config = dict(
    norm_eps=1e-05,
    positions='rope',
    extras=['capped logits'],
    init='normal',
    optimizer='ademamix',
    train_tokens=350200000,
)
MLP neurons of a small language model. Each row is named by its layer, matrix (gate and up: input weights) and neuron, and shows model dimensions 0-127. Each number is 500 + 50 x the weight over its row's rms, rounded and kept within 0 to 999. Numbers have three digits each. A neuron's up and down rows have the sign that makes its largest values positive.
A block is one neuron, or neurons of one layer that tend to fire together. After each block is what it responds to, as a language model described it from the Wikipedia text at the highest values.

L6.gate109:625589468556508588511461387477608521443486470450493511502631492572478470460554485443570571531472477547509417491423525457487477447570474571412499512415508461491531552422510594481503502509511533492502505505475433453472511398432438544566515480469525432470469444490542523476540447464437360546451483447491518525450509577512491577494481548539550473567506450530469566450475549481625527426472
L6.up109:450505528524502454549434453407479450511389516452407548497509456503478435461549524488546475553508394522484468443451561468475407471528524497485442479496560474535610571533462550564601517543546470458584378471576495428514566484476529424488514368483503431553567414453486488572526580501445524526489499506505513449467516469534485523556518505581560428507498506523497558584462508466511525507453
L6.gate166:511497501496543527543477541431414441479519528506462512572462478551500453469522472451502487526555560583468559639492410503507474430475401575549481491483490540532555522480525443523460513560491547528488507516475448511458530538450503544516518532541628486583631477487506511466429594544587448443513436495446476444433492570618485484537413527498558548501503577444451604504481561540417511518465
L6.up166:556591465511592550436535522520538570414568550551509500464565560456545503400491512437521563518573487523477513539489484510528516548507495652499491534399495444505457494444490583566477561469367393496406445481416597474508539607461499502517547603463513555431558492544504523477562580472428449419575432492522415513491536508521482500564515478477453513431457494465564450457391398482468491492529
L6.gate196:516483493479546469568413499522453575570567458445464597478518650559457508510558450513511545506438564602527509502559483487470558478600426523425490596541494492587454508480508478531536486453485523462444446548509472519552461403451435523429508547436469547469585499433456554502644464536556559520523439403550425512586514484592553494511488536528455534415503495539462417505560412476520475413471
L6.up196:469436626514578498427509394528502584488472481510490519557561528475464405420487534403512494464430503458539510591461453450600630419498608598542461540496485533539709501469508613528555495544488492537543414582459426505605526544536418454541466515555493454469487530551471569487438548546479435555526405446582487466469481560587518505467480510438563592473519526492570516472435505517439448493434
L6.gate214:433505661489540594515387516474509469493541484457404495534570487497543561507553631491518534472451450513535413501543483493485535481483518592429563490537466520523499501610407543418527538472495477545436591537459482612460459480427467552489587470513491528520540509406475521497505523564537543510491512426489526461516446559489464446441382568488568429444527496482370502659519500369529577491516
L6.up214:552548477422521529559481473506474501411404525514507496488484473524465430454531496441447512434418491485523487515515634525331466499444545586495460546532565547496500516431427471605519476545464451481526466530505492508476519475494480522471475463451470529577453505504503583473438412535479519436452450515538455490476550556503471453478449469495522586525519568488553494487424543555527500641453
L6.gate361:533451425460565473465515454451408473479562545453499452577615510478537466571561589492502572552477517538543444424518434614490501554487579506511513465414556541509437414561532410452474440379578412492541480533481495431616470564406498442538479429512472500550569506576602541403518498446495537459537524494508525457465517556492541467480500557558518522440459453454487600515503447496472449493486
L6.up361:524473468464523530474557480538500480447461531512521538509603514487488446468458518502557512525535490540429502506473478419456486478511543501500414553453552456522430515399402515596567494537497546413549383527467426464476461540489447655562524540534553526540522465511541542542447506466536524392453555464486521388522510508526576527490521481496501539563560507555545426517405506426508455419484
L6.gate366:527517422553482538504485435505530454480596501533414522495538506514530534474532523540468514475457480461519482540475403535474576448456473374520541481501534506453467523488506500537514533521502426529471473507505553539590453405405571562511569435504467420494479501518411633439471508509507540435560542488475593564524480554530558452468415541465481461519538515504497430433479447488524633535482
L6.up366:525533512573433441466488496510491517496514450544515463519516547524473464558519511526558525603504524572479473514490407507527544519573550424505460444490418429498505409567530534430538523559452431463662554462537468485529496462485429469449462419512526451488515436568430507434528521558523514538456499542487443559575534360402453509546472467467466462458525536540414441476528487543505499441482
L6.gate386:521441470459508483504488482535523497534445427502480587467508492458547462483471538571440498484538558544426498659465460544473489471539464487477444541476487464442500561517512536509629609541602537556552403504432418526465517452509547482506522499440480550459447416486474582451553462465614475442558515463616483505478432498446474612481392596504471466553481514498466435481527528500464522437457
L6.up386:591518480424484565510504526543381503483515467467486426498512564405582501517557562430548482475500477450477559508480546522514458428459462478575443488488525501477585523604582595465489493562579431397479504516537493438467456510531481511431507424536490584482533484418562554550428463435675500503447585519541396462475457447437468566494500548484485538491408466475558393476480612526526525589470
L6.gate479:530464438483490451519475482511484550526613500458503471396481540547618509472491460482446447474490470540521543548515512427516498538542461471507392446416524579641492457453530445481492448575606522522461490535447502538528561532431425622587510400501541470486458420552442609459453440528560598534585453592527526518500423489519596467499530527484496464549548345519511491565477547532479512504539
L6.up479:454502454515574507506396557532429445551565440541460595521513466464468504546437468526510569500441541535445422463583345553462558611469601460468452492482517515496558467503571522497549515488494482388480546492627562493573520539514451542471549529513420564542536529481555561569504524449447538467540516518532468502502560454462458506500577491425454426508416535527499487474543476478423492557590
L6.gate513:552510399519550534501499440462439404511542513537580458416556558504511473441559587479523500518470505551526605483512459458368427488475439570507521491507522511594580453524550541497535553505487498501521408596470496474433481577504513441586549470460531588579593486462463594387525522473509482509557499513495376525462554491553591496514507444580598533474480527459459490456397570458496517438436
L6.up513:505410447580503486444513478521509534500503435466498508477565540515458476467558426495449529495460444531456482548520527540529517509585498577494407459530494546544463519471511511633426449423534501551504423463400515496499480482556600493543510459504495533457416528529438545563518500495494481448379409460498506346467527571405587515528539491445466478498483564473553553450519517477653473522474
L6.gate625:553490498554567460492499393482537562372581431522490496638527475506510584492570507543443371397529523504433443557445406586502539546439457522507453471474508452521479583428545449503502580561484559471469435444461510515411551563484496495403519434470528532612519524414451434481587491516500534537557541419486487453488466497480504508557510550452476538475442501578436508422492479546551523481586
L6.up625:490560447574510507476476436417602572472578432468516582506493558501486483461549556426493505541570449469522521464438470507471520446467540485517587516464520525476518548519578529553426529479429511566470489469453459513541521426533559506513561551594508465532558470533488497533489470575603506496383484529535500474452541490491529565417523546489512542548404486550497538484438513538511479568529
L6.gate847:516530607467554463458414498504470480490475482589506400544611440568475590545460401530544419424535526525419492550559538502430508514491509585458461503511461535503534528506519577508431400562504527509510517448549496457426587459487334498477499490481551491523410546613513523511432468493485479541496515525539510519526485567480459485516396487470549563482460567542447584467497560607611486444505
L6.up847:523471628579471468470552458542456418446553437573473532451473516517489404433531450550527503376481513492509526536498499440550524417474465496439524568424566540485496392498507489465462399519390552464531540441542585481425446587516528432485470474456524489545542583467564512448497429522577462453551544467403548443450576401467503451557480415490547525468432525465422509451436542458510473528513
L6.gate854:550463523517521544525493403537416492451681490461525543498545489593484466420544482436546448448455620602385523498505387520468564467524481503571649487553429439512487503492483572478563546512428543461494466461446488534460457484471479480540528402446538501515591455504517461483577500479493504314474528462475591558506509575480475523488460500451570479550484520543509422442490411420541555452515
L6.up854:434520486551506430531566482526488475451548506442535523518515510492523399391514580496482484496540425481399420558522481509394493422532545520473412547562497606444489428504429548483486529491516501405542477484466573502503444469528549461426467467527543578506546489489442537464568544569507534505523498489554514488436522516554537536476486547489515445575452495497621478554508453547490529573447
L6.gate1008:505470486464456535473509451428435440509590542492412450435559513524533472494494510559524473405391510523503495482567479577454484466491555463481468539545495542577455525407510511524546482465552487419515473520440470445528585483448551557545555487485548440528578508535566449508600522469444537555441485427557500501477502446588577578581464551405416439576477573424478571478633487493435576477527
L6.up1008:468508505482556493530536419432441519519574490519501550506560501490469529519532466525509484499392506518515587545499409539517465510630510528454472472427437492536458512545485542590515407476543360511425483489483458425506436475507635477482558445479440524483479415449519545415477476398560516494569542431518480485562509533553410507488487503567547471559458554494521553549566519488562542486529
L6.gate1215:555565591458452417568503452394431437447531462425477600552490484496520481425481562430458476576603571486421559526558421535555497428590542517472505520476450534557498433548428548540591479492461528470557460461504487449502504433562403502461497438452535609531562492468507458555447501436574492471464438491518457452442509491580444553509497520413625535444487538513511445534489377428462478534427
L6.up1215:567488541454510517494546487585486531409516401455413571508614562431483511437371515446447469496451508449445511602459427529441428503498487591428430557551556552520505538555417485452526526509497424549640525448504493465508507434440485519525452458395554549494494443520585544605514426541486475524528520475484513496476463410573444551468467534441509418514446439504549513568505476588505497446523
L6.gate1331:500531512558506518481440499579444528554556515507483542524537495538466478548500541557504461411414418558479406548442508450512416467450522509379557476513456463428454535435591485501521531491558486540541492524517509415496454562513518501478531436522537546483499481601471439509486472422565383529493435517544509532444559481558589421493514579504500484406550546534487460525544555462548557482571
L6.up1331:417564537422615551524442477557515519509492548529466529524544655582542520583555514410527436462517474555490424532518493500598427518532565498523529447486403510440477511583555573497611504530499540530479479533459452590521428523552560506426475508522500499482541593525489541424470501542555533527515474477509437615417512438564480522525510550499529524468566546517463457542550602503459477587510
L6.gate1495:525442538386422486489548480487439471391546358605471534453571511521578507374520541448486499402356509520495523527581467586509412496596480528471611477482424498575490517521518565462508457576581446422513406520509465515484474494482436509461546510537483618466574524491601548496439516422551541422470404480553432486409427468501412500541511496585492462491490509523405444518511465438492498486442
L6.up1495:484439482485479501505482508450476441529555508443509519464542510497562561477432444524425526530393497485498486549483515490482398449550444540459527496416433520531483459483556547438549533540577478384570486496501486375507479441429496535514505487473542517455545494461443601446419556512637483388450488468482448482417452556465361422557540558458551451449439444548542417578530524434509471542480
Responds to: Numeric values after space. Number tokens, mostly day-of-month digits in dates, also table cells, measurements, coordinates and addresses, such as June 6, 7 April.

L3.gate320:519425519524499506484458442500479486567546562462475553481484530544538456543491560471526596521457444522459480522510459425513453484409472490586453475474524534509459540477442609568557508516560470428526534485591470513434526566510541444420534465412594554485512470420486487447554579463406540481489390515438547432404521447445552574417486469479479519521485470532462575496501621421411452575493
L3.up320:540493463519477504503487462560500499485421665538478552513444522516509566510527421481476494483500423537534494497505500494491456487543559444658447483515413498537572560415605426465486491505445460389600506471589518578476406504447477550508475514461555553548499507439494481397571579500444566424441524518463606471517492554558533522413524518545554414531450437472506507579526603507500446444351
L3.gate750:505435451492558529513512507462474540515539455499515423431533514515542387517455494408551475419488445506544497505506480517557529454453508564521492389453507508554468571509515626438483460561537592501524514600533541573511449494535489549422504516564459507524498514611533534447493486490426491519525493524475595496573516521444462526512500500437558641429547588509492542374558536489461488480544
L3.up750:466507455475504530537497506552586563489454504467431597579527503487496545481480441459432554411473501541467409460509578483521443505504504476502570494490455562497494479534477513468506480510503499450558475518543531528486551508499407446529531561499505579446437509508514382501568467499424515479541456423509538473575518497456522530486530573529456457400480509502429458455486555484595500520524
L3.gate897:569451495450491481542445486452554456418504586491477524469458521603565484499471514418469582499541524430447545549567518511452571373566455456444503542527600641516512550560508622447496458471531541469482596476517522531462491530530497399389577519524449447429473549530362539444438546502529496407466481464544523517468511534441414512461436538516501487481503537479508453582471563447548527535557
L3.up897:541455458518519539557547441387481490566466441535520522475542550474508463470544493440533588522558559493558516477543493616560454423458503525538516456515535420521559538445391569584561569451506491513461520448475555615511549531504535491473473508481480600456410445417539552427540459512551523464344611426492550472576417494526384500526610538494485505534470478537474543419477492507516447512444
L3.gate1460:412504564484419473516643498532528401543510476468513512473451469523572456565402487396548590557540520465492480534550525561537510459540497544407489511567555480630547456501553504530534422507507526528516459478485493524489413525560500502441469526463523475479426520512493465521504481425483576557502443553433446522497553476461512441508435478544482436424511404494525504520583554569495491382473
L3.up1460:425490499546511521536505509467516511515525444530497465529590453585452432444423519518449552457580527451565489515427522467523552569543463407487523551560468550459491520536465546446548479449510462516491473477569620559483415529406459483462518513454530465498337505513484539529512524490501533526473475378479488459531546564519527535535586354537507619521527505495477417503486463528581535524451
Responds to: Month names in dates. Month name tokens inside dates, usually after a day number or "in"/"on" and before a year, as in "on 23 March 1944", "in February 1958", "Release date: January 25".

L6.gate23:489413500534525440495521520448495475485659394423478578422530506516437507480497559499468496515495549517495413551550525450430445527418493441500461404455479505545400504444453461519393522633461487516513529476405439575521451527507573507410487497562531534521451460481416517497491496523475509459509364518448530499469497518450631520480531541440538449497534435429491505529448524514426512416441
L6.up23:482529473507494484474451439512481463491508461491582481452461542428512548502491463513488452483523526512423500485443419509376505546571543543524463456480482482429469607430506395548511589538541514495572466499484531539493518526532553450606517549423441461485464456539452535441473481458521533475497458737475513564410599584537541554509489527497488446478529562478446582451545473520448516557466
L6.gate121:511495497495503502502488411418438494571507509495465558440547550470496447505502453455536522534485509492459408515601488527478551493446507526510490504466497495479544552515502553503472505519504453442421515494460493576458451466542438501514543476543538410461481418645460526465477465580526458560486485493429526601474533536476517429496387581487427518524513521462569510556518377556498559486468
L6.up121:543488462493533363508479431520564461488482476478524550335520507517435536503546457487492596536559480447468445520467523557482563496454517493521478518530632480542411497474544452472523467529524485458398514469515524475449521553485386420532457505512484585398446469491369495507555487467405488439463430549444515588416483483518462462517654526414552578418430471524451492395437550490504469514562
L6.gate181:519468499500459550489555487549474512492529503476538575412462542572450528615591511501518520460514544546553504561444525503470539505538485504508516508511534562536456519446512485477353567541606534502605531524511487473501430483479370421550488550477527469596520459524435430515473542503555513454476480510484463529473456429512513529605499537480466461565492473371492519394509518450533473406421
L6.up181:520362508510518478491495554550573552529459455452502549539523501528483492538482442480524560447594410492427367514533529426555533534597550454440487491517398562504526453546508547528441460577534529468463447533510475568411434401465450434492419452574476482507498491563402508592447505488591523465543487533479424524404490516480461470537448496460549427432572448415378541450490487419540512504454
L6.gate318:545474526449554541537477465551461516556540566450512448450517502453507470546465423491538523441546476527532499521460441428468571475609539508537501481513484497552506466472471499423446428345446476435484488463427510390533481459545495534490571459516475451504589471394503475498508579396529460438467470518506492467596499419475537385474460489491596481399466529534458490427594531410459563494536
L6.up318:403448518460480512452510478580553501488435519494465435533530449518413508464486517486425548514471513539534493455448599501463491500363486489575545374486434495562463485495508543468520518558512557507480448613592458422469416492392583536446489549493545553545517610534419548579506511496468563477420390563491488484464603509537351449527491511460531566517573492538495444571533544592461521597492
L6.gate611:479485502578457597440399491490448474525493472378526548496470525497571536416479460571500490415487482517452462468507572542486512571540472490514578488483469529588491520500451485466551563473473496480481502487475553499537574508425498465487550458486516405477504552577457503416601504564469488484493333468541414487414549464521459536611462499462450487517584537533507562494541523532553470557409
L6.up611:524496497495539529532535489403474497522566498531485544532494473474412561417548426514537544439545464449490484473512484510440563402469537415530470553419541591472515468453565621531548471494515543537535559468615466460484513474534495460491505536469534478526618465503443603521576488402477619499493575519498534451487430529439496505423521435492446533525500440514403499459525520433524539489481
L6.gate651:519551461468502578509498375454555492505537456438478451448541484429623485479455541519483454490478533552459458418578579469514561543485501458428558566512530539587560544527618600464546514385455431449519471471484444512492517479425518408497458549580500532542489461559505505460569566502414492486446508491482487479563496528516473522489439582520540446503511431565427505480534438546455471529466
L6.up651:551521541593479534568438504597591455539508510499483531505491454480555534536535499518432411420449539481471510526541467546539545536383470452518467505472574530547401568515530515551513464493477571527569497461546495524452512572410564553565587464574392506479395530458491522444429459431401487556427515489530529525403628524521545493499518525482567398448538378592451500476566527447483464511525
L6.gate677:511469576517520397480430438566484483475507447594472515435468593450463574465488516543477446545452534474445500575507470403500570425523471415479429479492474473539500478610533519561567584570507448555561503473485475436451476470529497574458513436554442460598389471526486519445543480460481550546544574544436454455460406550584477584521458542534450469541520500576454565583526543552524579499537
L6.up677:444546495478584491552501555593438405600402543488584464452460467502397481578497473513505529526478540578504523506480554479401536540532550467557476516467499479604587445501542525450499494453499479547509516469473486495546423560519581465527514548510544525447521549455513491481475483477364504492543533472503470489548422474511482484543497566597444539479476640506509518550492456460355462610455
L6.gate701:578527515399521445444436522445430383485498446446523533468578597483524504597560564441520482587469512626540534492533475476463492465559463511490566569486479472553589509552575450505574585497528569621523556564408597512541451473473472574488457507541498490525570527546490483482551542519467519549519506567530568457492538553592441487550437521468491554505476426428467477549552531527450498531512
L6.up701:428530487525480474588511461401469476462504433509508474485441454588537506577492469503484390508455455530488510491584557477480394444552458504443441571458521504517448526612537590498628463550449521452454544466522436639468544479543557517535533507525426540476426508551479456452534495492526472484544550525516468473445505505511535599494525514403485521484465523469393446519437515503542511428540
L6.gate821:542461481576545460415539429527526433429636525550468554524491435502511536487538422525554439420474483563408500516594518474528519456472543532510534557481441565493414625489511384462494488534528425477494550411474518572406429541522500457515463540528502491530475417527436464425566425528374495468480504480509522566464508482553452475466541485447508462435592534535465468484499625541446543548500
L6.up821:512539556534550521600496448573402473534464526560564489500508531467460507501569467494563534513387490479527487579494543465555488487530431502435595492510461499494524443480520565494452507463531525459495486519527497463379477584534487478415559463452546517496496490555598500544488481570532558542432490554477486473500507530510484544480473508602415600545466476555534451490448503586469548571484
L6.gate884:480462530434484513448544461533457426552589448432497496473497527465527457551540555617514436431435506566406508452653511479496536486450538532504572584499540526486411453503506533473474470528546561527509460536555449593502444578534428529525580522563530521433407482516511484446471446430438552456382422588462547597466591448484539476542486566544542543518518424501486549513571484544525454475471
L6.up884:504403552459495467476518481464561466495530524460526540523491456539503464523573453550404531507447586554456505560490480459439554511536432487527450412603581566518532485537483448615422559450572546445525525523502410525447480541519448437462528526546459546552492451533413486417493516449513461494557425553530517477505537387529542445490450467457473551432450555418431542438482534479481538508442
L6.gate906:453456591525551446551550548598477529492519471505582529384600411518552535500515500598518449501428546503529474506480559490556652482416401491519430473496418516559515536482592550534508518510502573496468524499511448451495465516436561502503455458500491420590528430551517477538543522352505458483476463452544507454630427534509572492477602462485562492520509518454542557416541462480552565520527
L6.up906:509461523542540562537454555480527544525512564493379486405478491539453574507457443491534434592498470548459518458535568542449452476535461567487538579479438485497554519461507514576548413492524455543453440547557516468512557528491549478430616487584532557540399597440512436505505429464498573528465528563534534444472585462505451425558470576462519485443528559430423509523549580554471470378493
L6.gate1059:520526525562548526600458498463541429425561544528459512493522533450517507495544513431399535434452530535481443534591489450448513462556595470469470535504561540484478537463502556494529492556422564482467438502526632518482410575513511532531443548515577561584531520416536469490524573513473522557404505532460478530497545501596588461605542577513530486336469578505396457528539591489472559463518
L6.up1059:573485478536553398480458459455463511506508481546583434396438583550493490454492493485538556541483481510489504463508535490589464528476519415485468544446488500509550534478528514572502532457503480443499571461519463560462512592434459626554531596613395537624472491497483476507442588454449544583499493492492507527463515482530507448459478606514439503421553519517402422466524521538525527502505
L6.gate1229:428478532484567440456490472540497476360583471516490497397563479492467517555567533440479580526527537505499427482560423485533482537519471482446494431555515557543403480480497546487464464511511455466474496579519510546515479482435431563530551496513516510438538523485543576506483452512499539509478513546480424385511553466489453531511458551445469525556522476417474520555498530506562507526426
L6.up1229:513485544567487529554465587447491454503466536446476547453518425468478465475524512536519501321428556520465466523425459528480583534517571595540469456548478530498518482518534422451374523475566482429426479429479420549431497510489551486532518502562487444526531430545502509467539596414412467442357457518504555493557436452516432458611597440526508447468453534543559589378485515579539481435637
L6.gate1285:487412480474500426505479492523466462385451442515563480408512489444433580415562492558438540496488469566483429568564456522529536520572467486514470427448476485534438394526533519526517536500441479517459460491464517526467521608442540528512556573505458545455556498386458507538424601527510409429450444458521498529430499526510533533496446451439477534458495516537545414503477460459497536523397
L6.up1285:443436438465505530513418406501540472475471566532574452395471467505482435513447520540450529508464542462517532479521502513503542498520493519500542576447524377565471604404448488391473572479515519535455515458476539483494478524466479418503515498459515501570556453522463535488504518540529590516408471456518456544499587365522510479582499459528538545480459466527367586397604486540527400444470
L6.gate1343:406503541475496562488459479489532556440537489535501584478637302536415557488442424447557541494501376449512548536545561486577559458445500512478476461411420497527526503533469560511586552519555486448565514508558533399506505461500431544505458511573485457521519546518439462558534566433557451516527448535487465512507525479464423520499437496492493458465500514466493447340587471468516486549551
L6.up1343:490441566509599527508423482545401604482495581541393515379530502458488504496613489479485527456499437430493417512462509498478536535532453529509567512524449552523495481480568536527565477447480518461422444458552616591477586563581483464405530556515511487536527518400506443463467520523484547495482515405489494474507555505518514485579486587526451534538504578530441535522541582477500477595535
L6.gate1376:514418469503508519489542540533496584549525504491483461405543546495485476464512498555656525537477513493552529609573521538495473610560561440517485516509517523538553590442457510510476610487463565557402542497514551538639513471581455525419531504561496451501483485510556518395527506520475458556542393497479393548455584466467459437458502533594439572392524563443371392477427457528490562532558
L6.up1376:623488550540491465531531415491459480415550496593478490482552555491586412455483511475482446508529544493545414506532482522529616451453540476573536401503472539540408438554366474391551570519592444424547460437595473459515526452499483444516597516471573548448527571431561478489507507506449392471505475518421469470496489496548477373576405590426532497464435620580410485425546521509423589513462
Responds to: Month names in dates. Month names inside full dates, after a day number, "in", "On", or a table pipe, e.g. 28 April 2018, also final year digits.

L3.gate668:480489464493456499576509544405553495514544504553600457577504545526483549529427533598477481479516464458509428494480482517407567335528526510516438479560511554492536575455475495490465487506458506485459438538562463434463498520483442481464520479532529530451479466514507550422552523535551538500543521474458528429531480553451555503498444457530465484513431481524577528518544467572530491454439
L3.up668:395432601479503571587623463421435501452426536554543518499458532588514483526460523578472530449490601496466433506537489475424504441443417534497492486522549602562408467558533417405498530557516503563556443465541563507548500522489506533513443482528532441492450544532600524582521487553473503595616513460470398534515555478493464485599462574462537502571542556489482498528464586486377518469540
L3.gate1236:476530497559585561509471443381516461479526449609495443452563537500490507469546586451523584424487503579460518597447485477543565568504355451575482530514464602542515476477490477484481535520417427523416480477498466468482401531400529531508449458456524509513460512540489566473537504422479441541435469502552481492539440565321495462445458470506545499454352564562554537534509490566535530508477
L3.up1236:482487420528505445601476410449476517397471497467515472453546600543454500520498557367533403500616523543470481448483409520530502579530422546523455484486388554510491502493365436502518475488431456455470525471565522570602396467452502459538469429470523468492518486512480574607464455476576441485545513478518428477473486590430474435518496530531526602559492466600526461497551493546506480399535
L3.gate1291:545503452569556456582444467488469452487511558447441529549478448504581535552546462469525465599484529498432398557568495433400464529492500518450503431519484506554453425419524496436472456454511463566376462550533438489491530493422490465499453425493568514520434601548580510497515478566533484555461516433431435545535512402458520538562508485597485507433482460511454448461468492505529389442446
L3.up1291:493383508479474478550447516430516465512586448590550470576485450535522464463520512473494532422432559571554523428518431542500564466519519492459496509484562539552520528544428474469485553547537502475527552434532485462515470518513501475400638539504492559477572523373525507562507542492494506516427515441492488491540504470471512472483542463464455532565369529504470587430484498493525496421554
L3.gate1413:526465601496521496580553522513509555497457463486545487425578488505566492444414500478416552473500503582560453495487543503463496441542535563528491462486459521495444582554464440571392472536442491481457493440460461494544507473462447445521472462544576496523523608454558505547571574458480477440463473512428520469532587527466564513414564477451494496540500534480669554488508417479582527491579
L3.up1413:630393585426534472566557525467447570453573505533515476616464470525544535487484463559366495526496541531537562478491499560474518452476507574515416522432450468564441573517473475581458523535498544519434512509613497528633483570450503531465422477460532573478518575409527523581524515516545511525488446480463541453444541554500462494513441457474450437516396540543587512534504524433578520415528
Responds to: Single-digit numbers in data. Standalone single digits like 9, 7, 8, 5, usually after a space, in dates, table cells, scores and lists (January 9, 7–6). Occasionally fires on between or both before a pair of things.

L4.gate1224:511514569604524467511530501435520535481566479521444538418470522492514550495445408574472500476500507480489509529605529470520507473574529443504476445511496588506456611539478516530473563521587482473462582415506433521443555563493494508485561468543423458538467418557389503504491561482491422498458422531502489522461526556540555485400451394467386535543397561438474516525596400461586507557486
L4.up1224:437466432403568523511558490550573477455524508500582561452496440466471462497545496453468506461496534505488560471555510498456485387519471499468503474519514492490612486539451526504462546436450492513453552568432527494469471626528545426482457618475583478594522513497543490551531504476542483542487377574494514481520459442450590497402492566428547364546433528533411487483452516540622432558511
Responds to: Token after a number. The word or piece right after a number, mostly month names or commas in dates, e.g. 28 October, March 8, 2004.

L4.gate561:514554486563473542584496424472484537480599550551443474443497505537436488501404539501412502441442504571410506515468528568463486517395606490595519505539572476491518552515496548387509563540477564499515437508567526471676517576512541535487526489519603517484510549530506498429557444527617555536497533543469455438441542591491541440524460592450529523531427490542470516529422581532531521582516
L4.up561:484517421525537517473424495446521456531549506515549463534522540539510520493481459471506565503556584530526484481501514499443537469521465425562497640426534539558473444520502477484478485468572613516430475504551537460471512493472477519474511517440493604466640459506426672470547524527542503501448541484571450517596477534533536523430540542521499446560369490557571544516544562456477481455490
Responds to: Numbers after a space. Number tokens that begin a figure right after a space, as in dates, counts, sequel numbers and versions (June 23, Vol. 3, over 12 million), plus table pipes.